config = dict(
    num_hidden_layers=12,
    hidden_size=160,
    num_attention_heads=5,
    num_key_value_heads=5,
    head_dim=32,
    intermediate_size=640,
    vocab_size=8111,
    hidden_act='geglu',
    norm='rmsnorm',
    norm_place='peri',
    norm_eps=1e-05,
    positions='rope',
    rope_theta=10000.0,
    rope_fraction=1.0,
    qk_norm=False,
    attn_scale=0.177,
    bias='none',
    tie_word_embeddings=True,
    parallel_block=False,
    extras=['capped logits'],
    init='normal',
    init_std_qkv=0.0383,
    init_std_o=0.0475,
    init_std_up=0.0548,
    init_std_down=0.0548,
    optimizer='adam_hyperball',
    learning_rate=0.00624,
    lr_mult_qkv=0.5,
    beta1=0.9,
    lr_head=0.00745,
    max_grad_norm=1.0,
    warmup_steps=380,
    schedule='wsd',
    decay_fraction=1.0,
    decay_shape='pow',
    final_lr_fraction=0.0,
    batch_tokens=16384,
    max_seq_len=128,
    doc_mask=False,
    train_tokens=127800000,
    max_steps=7801,
    dataset='wikipedia_en',
)
MLP neurons of a small language model. Each row is named by its layer, matrix (down: output weights) and neuron, and shows model dimensions 16-111. Each number is 200 + 20 x the weight over its row's rms, rounded and kept within 0 to 999. A neuron's up and down rows have the sign that makes its largest values positive.
A block is one neuron, or neurons of one layer that tend to fire together. Before each block is what it responds to, as a language model described it from the Wikipedia text at the highest values.

Description: Parenthetical after names
L5.down10,210,199,186,193,191,225,192,228,202,177,210,210,184,210,194,185,150,214,216,184,188,199,211,174,215,231,185,200,150,193,191,192,199,183,245,217,182,210,214,243,200,212,192,221,228,227,166,188,173,187,194,199,213,188,192,198,194,197,170,170,195,172,195,199,180,213,220,232,202,225,175,182,187,174,203,173,199,206,201,214,189,216,226,185,167,200,182,201,226,208,206,185,219,176,209,210
L5.down60,186,223,209,183,210,190,193,177,226,205,202,213,205,218,199,197,201,187,185,183,220,223,216,196,203,175,231,196,202,199,215,224,201,228,185,158,199,191,222,179,214,156,198,223,187,218,187,212,196,209,179,237,166,171,219,212,209,230,225,189,236,191,234,241,177,197,190,230,196,156,214,242,191,178,215,186,187,201,196,195,206,208,171,180,197,179,193,199,189,204,216,181,164,174,191,215
L5.down218,216,200,191,199,194,221,216,154,242,209,206,174,186,198,203,156,162,207,240,175,192,196,220,212,195,175,194,182,194,182,211,193,195,186,193,203,169,224,219,208,201,177,202,216,216,208,210,195,176,226,242,223,195,226,225,192,179,163,205,187,178,160,222,223,182,189,177,204,193,178,201,239,190,216,171,188,178,217,187,198,170,202,214,189,192,182,192,231,167,176,211,240,169,149,197,196
L5.down328,212,210,211,215,210,169,194,179,190,196,187,211,172,209,211,215,191,183,224,228,183,200,195,206,228,216,195,209,191,211,233,235,186,200,226,221,198,221,184,216,198,183,184,245,168,199,208,191,204,204,193,199,192,166,211,206,181,207,172,186,194,168,235,221,195,230,206,254,175,192,188,195,193,188,204,183,191,183,180,218,191,180,220,215,209,194,214,192,225,188,185,194,198,174,240,212
L5.down406,212,188,223,193,167,179,166,193,218,198,219,215,205,215,219,201,166,197,193,219,206,189,191,207,208,223,196,224,193,211,214,264,202,169,221,235,208,249,195,208,203,194,205,199,196,228,228,214,195,176,174,207,214,200,194,203,188,196,194,199,207,235,214,192,192,198,203,228,204,169,190,212,217,255,211,185,218,224,178,189,191,194,225,236,223,185,182,228,163,207,195,201,176,188,197,169
L5.down501,223,214,198,210,175,196,190,211,208,196,213,181,211,233,222,189,197,153,180,228,195,186,238,211,204,208,181,196,174,218,188,208,137,228,191,204,200,194,200,204,204,202,209,202,167,177,224,188,201,171,168,229,181,219,210,220,198,207,158,193,193,168,192,193,216,223,215,203,186,190,240,219,221,231,165,222,227,224,200,209,158,201,201,191,202,208,177,227,200,198,204,201,205,204,174,180
L5.down582,196,219,184,208,241,228,207,217,172,213,213,194,183,187,225,198,209,214,196,204,184,234,199,228,185,202,190,205,230,235,196,213,208,201,233,195,172,219,187,190,192,214,192,179,212,224,200,188,175,166,204,206,203,213,212,207,217,185,149,180,251,180,209,166,190,220,191,181,194,200,249,183,205,194,200,174,215,176,198,190,195,200,204,264,199,191,194,187,200,217,208,232,194,165,219,232
L5.down598,178,205,172,172,207,188,199,225,185,208,217,218,167,172,187,193,215,221,187,233,149,225,209,166,212,178,188,178,224,211,217,206,217,208,197,240,197,209,215,203,190,175,220,222,220,207,205,194,189,181,193,199,199,187,193,199,203,174,173,197,200,220,219,211,215,222,180,204,221,195,198,235,184,242,212,198,186,149,218,179,210,194,184,240,206,192,202,206,207,221,185,193,226,229,187,198

Description: Parenthesis after list titles
L9.down32,184,189,185,206,193,174,221,186,195,166,201,205,202,208,211,217,188,193,220,201,215,202,185,223,233,195,189,200,209,198,194,194,158,169,185,206,206,172,195,190,187,197,257,211,219,199,202,204,224,241,197,189,178,203,219,239,211,220,186,171,180,211,211,161,201,161,189,180,231,204,194,204,216,216,206,180,199,198,216,240,194,182,218,200,160,149,203,193,205,216,201,192,207,222,181,190
L9.down80,215,180,202,219,206,212,190,214,202,197,175,228,186,211,193,194,169,186,224,178,216,210,233,190,205,182,195,183,198,197,185,165,180,215,220,194,159,187,179,202,207,213,212,167,207,228,212,215,200,220,187,235,215,198,202,181,222,146,210,206,174,228,215,224,188,185,211,180,189,207,221,207,188,200,222,210,214,219,175,226,171,205,206,150,198,171,206,225,178,234,229,246,178,217,186,200
L9.down91,200,182,200,218,205,209,208,186,180,166,183,157,174,238,187,201,184,218,193,193,190,238,233,202,224,161,241,180,197,251,211,200,188,194,211,216,182,202,197,235,200,195,191,203,200,210,196,193,217,194,207,213,237,216,222,170,195,225,215,191,222,170,183,201,195,194,200,205,187,200,178,204,211,218,188,167,216,175,239,217,226,213,204,229,192,181,168,186,181,213,226,208,168,198,160,184
L9.down148,183,193,151,191,202,194,205,220,204,197,205,186,209,181,183,199,159,185,224,215,158,206,194,180,206,170,205,194,196,178,213,198,175,235,201,173,181,190,198,187,214,212,191,178,211,201,194,209,196,198,214,226,192,224,182,201,212,157,202,213,166,177,173,184,239,217,214,165,183,184,177,212,227,211,224,191,198,190,220,234,198,224,199,178,206,188,178,234,192,184,218,191,184,184,232,185
L9.down393,167,201,202,192,229,173,161,197,203,204,215,217,174,184,234,193,201,176,232,190,203,213,196,181,247,193,231,174,209,197,203,194,226,198,214,159,193,200,220,185,188,184,220,206,252,195,233,155,207,224,205,185,221,238,206,186,207,188,184,211,179,195,169,202,217,187,206,181,220,193,166,194,204,173,184,242,233,217,201,211,226,219,198,209,221,197,213,207,198,218,238,218,224,195,181,198
L9.down454,205,171,204,218,216,187,183,205,163,175,202,176,157,214,215,188,186,183,197,213,212,183,176,215,222,215,218,186,193,198,197,241,183,184,192,212,203,208,222,187,186,186,234,200,247,202,188,221,165,204,208,186,190,186,216,206,165,234,193,235,209,183,197,185,227,194,190,210,229,200,211,186,227,197,162,166,223,204,202,206,208,237,218,219,176,189,176,189,221,231,186,208,223,186,184,195
L9.down474,199,187,179,204,181,194,180,195,195,184,245,167,212,210,192,183,207,180,163,193,219,215,223,237,219,221,239,229,206,198,187,174,208,194,193,237,198,193,232,191,192,256,208,190,178,194,202,218,171,181,201,194,180,177,205,178,202,173,194,205,189,196,222,194,250,181,197,225,183,159,170,163,217,175,198,155,170,191,214,188,202,209,176,225,187,205,206,203,204,201,203,217,207,195,221,204
L9.down479,226,181,229,202,180,204,171,204,223,147,193,174,195,214,194,206,191,178,197,200,171,193,189,217,212,216,227,202,213,240,184,205,159,194,223,205,190,236,174,184,210,201,179,212,220,210,207,204,187,223,209,185,186,210,182,203,204,196,201,213,199,209,216,216,205,164,219,204,232,205,182,212,224,202,203,210,206,204,232,243,227,193,196,164,194,211,227,178,224,190,192,189,240,215,201,214

Description: Final digits and letter G
L5.down34,195,245,217,181,223,180,206,210,220,212,205,194,217,238,214,195,227,210,183,223,215,209,160,178,192,237,225,229,181,245,179,170,207,194,213,226,218,182,202,217,165,166,173,220,162,209,193,210,214,217,211,210,182,227,189,167,187,197,186,215,199,221,195,213,177,211,189,224,229,221,200,220,204,208,233,212,179,219,203,184,205,202,209,182,175,212,179,208,181,231,191,174,209,183,217,206
L5.down152,226,220,196,199,200,192,173,165,182,208,216,182,179,207,165,211,238,196,202,215,200,205,184,240,196,247,144,197,213,206,201,220,184,214,197,216,208,196,225,186,186,173,195,162,209,218,184,188,192,218,211,177,196,186,198,187,203,206,212,190,177,192,174,204,196,218,186,204,194,234,181,164,190,221,172,185,197,200,232,201,174,200,182,208,172,197,195,176,206,213,223,213,213,186,204,209
L5.down231,181,194,227,187,212,201,182,209,211,237,193,175,197,214,204,160,206,229,182,195,190,232,169,157,226,191,180,178,204,212,201,179,258,208,204,186,196,182,183,185,185,189,204,194,224,197,199,168,194,218,176,194,180,178,213,213,198,210,219,214,226,223,205,222,195,186,156,157,170,219,232,168,209,173,231,199,217,207,200,193,171,208,195,191,202,211,225,196,208,222,215,179,169,236,200,221
L5.down238,184,182,207,162,194,212,210,187,216,192,184,170,200,200,208,170,223,170,139,207,233,202,187,211,216,210,209,172,214,219,205,199,187,218,163,206,199,223,188,189,164,201,214,202,198,173,222,186,209,179,177,188,207,192,201,146,195,201,173,282,187,153,195,207,175,207,192,218,183,233,196,200,176,204,195,185,196,203,190,194,178,211,217,198,197,203,211,217,170,206,215,199,205,167,210,192
L5.down288,229,194,207,209,186,226,190,207,170,181,229,177,186,196,197,193,228,185,206,188,184,209,178,191,201,252,198,189,208,189,159,176,174,201,168,193,181,198,204,203,166,180,213,208,182,221,190,183,211,226,195,189,207,191,197,204,208,179,178,168,217,206,194,199,207,198,220,226,192,188,211,194,217,217,201,165,210,207,214,214,192,187,205,202,201,220,184,227,162,169,188,163,211,195,233,222
L5.down401,182,220,208,205,202,205,219,254,210,190,202,191,180,219,216,205,173,228,205,179,239,207,212,164,220,191,204,203,210,245,192,276,196,240,195,228,180,198,189,215,204,221,207,156,192,175,201,230,188,204,241,194,209,253,179,152,185,199,208,178,193,210,198,202,220,219,191,189,186,253,198,180,205,198,189,209,214,199,189,206,179,192,190,200,177,259,191,183,178,203,199,219,167,210,231,213
L5.down431,195,208,200,198,195,188,183,166,186,191,196,208,192,204,192,186,179,175,178,219,180,177,227,210,195,180,209,212,195,190,203,244,183,236,184,204,231,210,195,172,222,216,196,220,239,163,199,187,210,183,214,192,163,201,174,169,194,225,216,233,199,187,202,213,217,207,221,211,219,195,193,177,216,207,210,213,189,207,229,200,214,198,173,234,188,189,220,198,166,247,151,197,176,185,201,173
L5.down439,212,230,174,203,222,193,201,223,202,177,221,194,178,181,211,212,252,199,182,180,203,199,213,206,179,175,224,149,201,196,204,231,199,217,224,228,220,232,193,220,199,217,193,210,205,191,216,184,183,203,202,152,192,163,143,200,207,178,229,170,196,203,165,196,212,199,202,221,223,243,193,202,182,166,217,202,199,203,177,163,179,198,179,213,219,221,226,203,196,201,168,211,170,224,204,236

Description: Final digit of numbers
L4.down339,168,230,211,185,185,183,196,180,248,186,232,197,179,195,208,213,237,175,184,194,198,218,191,208,198,208,201,196,173,220,191,218,189,215,195,200,234,203,188,206,193,209,215,215,196,198,214,187,185,222,174,214,184,192,213,186,199,177,196,201,198,175,214,233,197,222,213,235,206,182,208,211,213,239,221,192,208,217,178,185,182,169,210,222,157,192,241,248,151,207,220,215,146,193,191,178

Description: Year digits mid-number
L9.down63,195,183,206,178,219,196,199,207,188,215,202,212,166,186,181,195,211,246,214,208,207,172,176,203,179,206,175,193,221,195,215,162,202,206,226,158,170,205,202,219,206,185,196,202,209,195,215,196,200,166,218,213,168,220,185,198,180,217,169,200,199,200,182,237,204,171,204,189,216,216,195,189,158,218,230,182,171,217,226,200,200,193,223,210,226,171,216,220,158,191,192,238,196,193,173,187
L9.down77,182,186,212,193,199,215,220,203,224,201,206,192,206,217,205,206,186,225,212,220,174,180,181,196,195,205,219,186,177,177,193,180,175,179,187,187,160,198,195,188,182,200,218,216,154,222,215,180,173,213,201,208,185,197,191,189,154,197,186,157,192,169,231,186,217,200,195,191,205,207,214,205,191,182,173,173,165,212,217,196,177,181,179,211,208,208,189,190,211,254,181,232,204,223,206,214
L9.down239,186,203,216,237,190,210,220,209,185,195,192,190,166,211,151,193,214,219,204,189,208,196,167,182,212,201,175,195,189,221,207,172,193,232,177,206,185,211,161,202,239,208,195,203,195,207,176,194,204,166,187,185,225,203,204,175,153,201,171,227,233,169,209,194,222,195,187,187,194,232,170,211,176,209,162,191,196,233,213,171,217,218,204,191,194,222,218,202,202,214,195,217,204,174,206,207
L9.down249,170,215,242,174,205,199,229,225,178,178,235,210,195,230,171,174,196,199,154,199,179,205,171,172,179,218,203,220,187,196,226,184,216,199,178,195,203,222,202,217,182,213,215,197,216,178,210,190,209,206,199,182,189,213,213,206,245,209,206,214,177,206,239,180,193,221,221,153,201,191,215,203,230,227,195,197,193,226,230,211,190,236,205,197,240,201,205,230,192,192,203,202,214,243,183,211
L9.down322,179,184,201,139,239,210,206,197,205,185,161,203,204,206,213,190,231,189,227,205,219,201,218,186,163,192,193,226,223,155,185,204,200,219,190,199,249,165,199,198,217,198,190,214,208,212,202,191,170,174,195,204,205,180,197,189,188,187,177,180,219,215,179,188,169,203,176,199,162,240,186,227,221,190,232,163,220,187,211,208,173,191,198,223,189,207,211,191,163,203,232,189,172,204,211,182
L9.down435,197,196,171,208,190,206,173,176,206,205,231,176,211,225,212,241,209,189,179,172,186,185,190,223,207,199,216,206,190,192,203,175,172,229,167,165,216,187,202,187,195,196,198,195,176,154,159,204,223,203,210,219,210,194,201,165,188,222,208,186,211,248,210,214,184,207,209,213,201,236,181,168,201,220,179,215,208,204,210,200,204,211,187,190,213,182,196,176,204,230,231,180,226,202,234,186
L9.down520,227,173,193,183,232,204,207,196,226,209,198,224,190,202,224,213,208,187,199,183,209,199,186,212,212,218,232,228,205,231,170,153,231,189,196,200,158,173,206,226,187,232,171,163,169,163,229,169,185,189,222,212,218,189,235,191,180,205,166,218,167,218,198,190,201,221,198,246,211,200,233,160,216,199,189,165,204,244,180,192,201,228,196,218,193,224,217,202,198,186,199,194,167,215,201,170
L9.down596,204,205,191,198,180,195,209,212,208,200,224,176,180,205,202,236,205,222,187,184,199,210,194,212,216,196,218,185,189,217,157,243,192,183,144,203,180,222,166,218,220,212,216,167,191,183,199,196,207,220,197,221,168,210,201,223,185,193,233,219,210,171,193,212,204,217,211,192,189,212,233,212,179,151,186,207,188,227,208,203,216,172,208,228,213,220,216,154,208,209,190,215,175,198,173,169

Description: Delimiter after proper names
L4.down88,168,154,248,187,191,226,199,183,206,175,213,207,187,213,203,193,164,209,219,195,187,170,181,190,194,201,195,198,205,243,217,192,198,212,237,189,203,221,223,212,163,210,186,185,181,231,227,197,205,199,204,187,204,228,202,208,200,208,216,174,212,205,204,205,181,210,159,196,187,221,166,230,222,210,222,218,197,227,206,206,190,168,169,210,196,191,180,192,182,181,168,225,250,194,209,204

Description: Occupation and role nouns
L9.down149,222,181,184,238,177,234,223,199,178,227,220,203,244,198,213,203,229,207,188,204,175,208,199,229,212,187,233,204,168,193,242,189,171,181,186,206,203,191,185,201,140,190,224,196,196,211,179,202,186,225,205,222,207,219,208,222,223,214,199,238,211,207,178,194,164,169,165,222,205,203,177,186,229,213,205,237,198,206,190,213,230,233,217,205,170,176,192,214,209,189,182,181,228,221,195,187
L9.down208,237,202,199,169,209,195,193,215,225,219,189,233,184,204,181,195,218,214,163,215,196,203,193,148,205,186,219,196,210,248,151,219,207,215,210,217,212,209,190,241,192,193,217,212,193,202,214,221,178,175,223,197,184,204,169,216,238,178,184,241,177,222,184,175,168,231,218,229,175,216,215,213,229,216,220,209,176,208,192,211,202,179,216,182,183,220,150,154,196,201,191,233,198,186,197,189
L9.down214,238,240,216,219,205,196,191,215,189,210,222,232,181,192,202,183,206,202,193,211,211,198,188,190,212,174,203,195,186,202,210,188,169,200,165,200,183,159,187,175,196,172,175,185,191,221,217,184,259,183,188,192,181,169,184,254,171,201,203,221,223,218,173,217,205,191,196,243,187,239,182,202,230,187,196,213,193,171,225,204,205,222,224,213,198,173,179,208,218,196,180,212,211,190,201,193
L9.down222,215,201,192,198,181,189,193,189,211,205,191,187,202,213,172,184,218,199,202,186,178,221,193,212,208,178,212,175,204,197,231,213,195,186,172,232,198,194,201,218,213,205,168,239,190,239,153,230,176,191,181,167,137,199,207,179,206,233,197,191,222,196,199,209,206,206,187,194,193,200,225,173,184,232,217,216,184,202,174,183,235,209,210,184,187,206,175,202,172,221,170,171,219,186,193,217
L9.down268,206,204,204,234,211,226,205,185,182,197,203,181,231,205,199,235,208,190,193,198,201,210,175,218,189,189,220,178,216,224,247,214,221,198,221,209,193,209,189,214,231,257,226,186,179,224,180,235,153,195,190,192,156,206,219,190,173,195,187,242,221,192,177,197,196,222,188,233,224,189,216,187,198,193,192,209,185,221,199,198,180,229,188,204,208,203,178,144,225,224,218,204,226,232,198,208
L9.down391,195,219,181,219,193,185,191,217,201,181,211,220,207,181,194,183,212,199,191,188,201,212,188,203,185,179,253,195,195,208,201,165,215,202,226,197,197,183,180,210,211,193,194,201,211,214,220,205,204,171,171,181,168,217,168,188,181,194,240,217,225,206,189,173,218,209,204,197,218,228,222,189,213,257,207,190,208,220,171,214,210,186,223,169,176,214,171,205,184,164,194,151,159,216,179,210
L9.down501,204,190,205,177,180,251,196,189,197,176,230,219,209,215,200,200,183,180,202,197,206,190,195,186,196,192,210,249,223,237,197,192,174,197,220,160,217,214,217,197,194,189,177,224,209,161,202,182,189,205,229,207,182,191,222,218,168,204,203,163,164,193,201,232,203,197,181,187,186,238,216,189,212,212,197,217,184,189,216,227,153,199,213,207,164,178,182,219,174,203,224,227,224,187,181,192
L9.down533,200,214,164,211,159,217,213,189,200,182,190,216,144,159,205,217,213,170,182,191,215,220,185,242,186,223,208,210,208,190,233,156,207,209,197,202,172,175,221,199,212,204,186,200,173,210,213,209,168,226,199,180,240,181,222,189,204,201,190,207,166,206,220,239,177,205,223,179,208,197,190,185,210,161,170,217,180,202,227,218,221,189,194,213,188,195,165,185,175,185,179,197,208,204,168,192

Description: Male given names
L4.down6,181,184,196,214,223,177,224,214,180,201,191,255,218,185,206,217,204,192,186,192,174,228,222,169,177,204,191,207,201,201,216,193,203,204,176,188,199,205,197,230,201,210,214,191,196,192,224,209,161,190,195,195,156,210,194,182,185,190,203,221,177,166,187,195,180,188,196,224,177,169,221,161,222,196,206,217,185,206,219,197,211,182,216,215,145,210,177,190,221,214,237,190,184,225,207,204

Description: Name-initial V/W and year digits
L5.down68,216,202,226,153,226,187,207,196,185,217,186,165,156,207,228,204,250,146,182,223,203,210,220,178,169,228,235,219,212,185,186,209,202,174,217,230,208,201,176,220,195,173,190,181,199,164,195,184,192,204,225,200,212,182,170,212,222,194,201,215,199,229,184,212,205,217,188,209,207,212,180,202,188,208,181,208,168,242,179,208,205,184,160,189,178,197,234,219,193,208,197,225,206,207,205,191
L5.down80,219,191,211,171,206,213,197,217,177,215,176,206,207,237,209,190,210,207,202,220,184,189,184,190,224,212,191,202,173,180,182,201,223,236,174,220,184,207,187,184,185,217,241,192,163,203,197,194,165,182,169,252,211,184,208,183,175,215,182,191,220,189,202,209,186,187,197,188,177,228,245,205,207,208,189,186,168,173,213,194,193,158,159,186,220,183,218,196,192,172,186,194,198,200,186,246
L5.down302,215,194,174,190,195,189,178,165,239,189,210,197,176,221,205,191,209,205,196,231,200,165,199,179,186,198,174,200,227,177,236,210,206,203,218,195,241,171,178,214,173,235,229,201,231,185,223,191,168,177,223,186,183,208,158,220,177,218,211,216,195,198,246,220,199,211,209,218,219,190,217,214,213,178,222,228,231,177,214,166,191,168,193,185,183,227,159,195,201,223,206,206,204,243,228,199
L5.down304,197,226,214,188,237,192,212,238,179,228,215,232,177,204,189,187,201,204,203,199,197,234,234,214,166,215,218,218,207,215,195,212,187,221,202,216,186,204,217,214,213,204,204,197,224,162,222,176,192,156,217,221,246,235,197,208,179,200,233,212,180,189,217,188,198,229,174,180,161,189,188,211,238,222,172,207,198,193,166,191,208,192,207,215,193,186,211,206,227,182,158,219,231,223,209,182
L5.down384,214,158,159,221,208,223,183,194,178,219,236,194,198,201,171,165,216,203,190,237,210,195,217,211,253,239,229,217,204,206,196,180,187,212,180,205,223,208,154,196,195,206,227,219,208,196,197,216,228,218,186,211,187,205,200,189,219,217,196,189,210,202,196,176,178,205,202,182,207,187,216,197,201,153,199,205,192,184,206,202,201,205,225,186,205,225,181,233,237,193,164,190,182,195,210,191
L5.down422,197,199,206,201,230,197,211,228,186,210,180,234,200,193,226,195,196,174,208,208,231,218,214,222,186,176,219,206,180,221,188,214,209,191,221,197,198,194,194,213,206,216,234,182,176,190,237,220,197,234,209,156,207,190,201,152,183,222,183,175,191,209,208,205,201,200,223,213,161,185,213,181,243,189,216,236,151,232,183,211,226,178,195,212,212,203,211,176,212,176,185,190,233,210,201,218
L5.down440,224,232,200,191,165,204,170,221,184,175,186,166,183,201,205,216,227,168,183,208,215,214,199,202,209,189,198,212,199,162,211,221,243,218,221,204,202,204,181,192,183,196,194,198,220,193,193,204,181,185,216,189,249,226,215,193,173,191,186,192,209,203,225,235,224,210,167,204,182,200,218,258,223,214,197,228,220,171,205,186,175,152,210,191,193,211,235,227,198,224,193,210,197,165,210,217
L5.down563,211,190,171,180,168,220,212,222,240,197,199,184,220,203,165,219,212,224,193,184,191,199,203,224,218,226,213,205,225,176,181,187,209,203,225,209,172,186,214,214,182,242,214,187,168,177,190,212,196,234,247,166,169,213,207,168,168,194,183,216,175,207,188,184,212,225,195,225,186,230,193,199,219,199,192,165,216,169,176,187,199,185,209,188,147,197,197,183,223,165,212,201,187,180,216,198

Description: W-initial words and 20xx years
L4.down457,195,227,179,200,213,198,167,191,201,171,180,211,200,203,202,190,241,189,207,219,153,216,202,180,239,231,222,180,185,193,197,217,210,202,183,200,196,211,174,182,167,226,204,160,207,200,219,205,177,199,180,182,207,216,172,156,212,168,178,230,200,184,217,224,193,190,203,223,236,193,231,191,221,229,169,213,202,208,194,197,195,205,201,226,220,162,211,233,207,174,246,228,214,198,186,175

Description: Final digits of measurements
L9.down31,183,216,179,185,179,199,202,158,236,192,176,188,209,221,204,187,208,196,196,236,198,230,198,208,182,231,166,203,227,169,179,195,220,173,179,190,183,200,210,218,226,197,203,211,188,201,196,222,201,185,182,207,174,180,204,214,197,248,199,203,175,202,200,204,163,199,195,233,184,240,188,203,202,232,203,202,174,216,221,211,222,257,217,196,189,198,181,235,236,241,193,196,186,218,169,204
L9.down45,202,241,164,202,164,211,173,134,211,198,183,182,211,164,213,197,194,165,206,221,192,225,166,190,198,215,197,205,196,197,198,192,200,187,197,214,206,194,213,211,232,184,227,194,168,231,217,187,197,211,179,206,187,187,190,247,173,234,207,207,183,177,215,163,185,184,222,228,192,213,201,210,230,235,182,170,156,195,180,243,184,204,203,210,202,197,211,222,225,213,196,203,210,185,186,226
L9.down61,222,192,207,196,173,214,158,205,203,176,204,187,207,205,180,222,172,192,176,207,182,228,181,202,227,194,187,138,217,227,205,218,190,191,196,239,210,208,205,180,188,194,205,185,192,205,153,188,187,205,186,219,195,179,187,212,164,220,199,207,170,227,209,201,204,205,228,206,209,191,229,175,217,202,192,194,213,208,217,220,206,194,200,197,229,239,202,205,219,158,201,238,200,190,186,189
L9.down134,201,176,206,193,177,176,199,214,221,178,183,209,200,217,191,206,171,202,192,218,202,208,218,221,175,204,180,232,210,181,178,203,215,208,196,184,222,236,180,230,185,211,206,185,187,213,227,183,240,186,236,155,188,191,240,202,204,223,236,202,189,232,137,258,201,181,245,215,218,201,197,193,186,233,229,158,224,209,175,214,185,205,194,187,172,212,164,156,217,203,200,178,199,197,212,198
L9.down306,201,195,206,200,202,190,178,194,159,231,194,179,208,219,230,188,160,180,201,212,172,205,206,222,211,206,210,214,223,225,158,175,196,191,183,191,211,202,205,196,216,175,206,218,190,207,214,161,227,190,211,230,190,181,190,222,235,210,182,192,201,240,218,213,229,211,182,209,175,194,214,214,201,214,190,196,191,201,168,234,213,185,215,194,218,182,202,228,219,227,174,198,217,215,170,182
L9.down387,201,194,235,236,176,198,222,188,242,186,178,187,171,208,201,202,180,203,218,207,225,194,215,165,221,187,211,163,195,167,191,185,216,172,206,181,224,202,177,204,197,190,211,192,204,215,166,202,201,215,215,187,219,201,200,203,217,247,175,203,209,192,196,203,229,157,187,158,218,200,218,184,180,222,200,174,197,182,218,216,207,185,217,193,186,217,185,186,220,206,191,173,194,204,175,160
L9.down508,181,205,217,186,243,217,234,195,213,213,203,209,164,207,194,223,202,171,212,178,209,211,185,210,199,216,184,182,191,214,225,181,223,158,159,212,170,214,203,181,194,184,190,210,215,207,235,164,186,190,212,230,173,184,206,224,180,195,247,181,213,196,212,185,205,220,173,193,222,183,190,217,184,175,193,195,192,170,198,187,218,203,225,218,221,197,181,194,207,192,211,207,215,208,175,170
L9.down536,180,208,204,216,163,174,206,212,213,178,209,213,168,189,216,199,206,189,203,197,223,245,169,232,204,215,179,191,237,231,186,217,201,179,209,162,224,195,209,219,181,164,196,209,202,188,210,186,203,182,201,219,193,195,209,210,182,215,190,181,196,171,199,231,155,169,199,215,185,191,211,174,194,243,227,201,163,224,177,207,193,195,201,164,220,203,190,221,175,219,216,208,197,199,195,204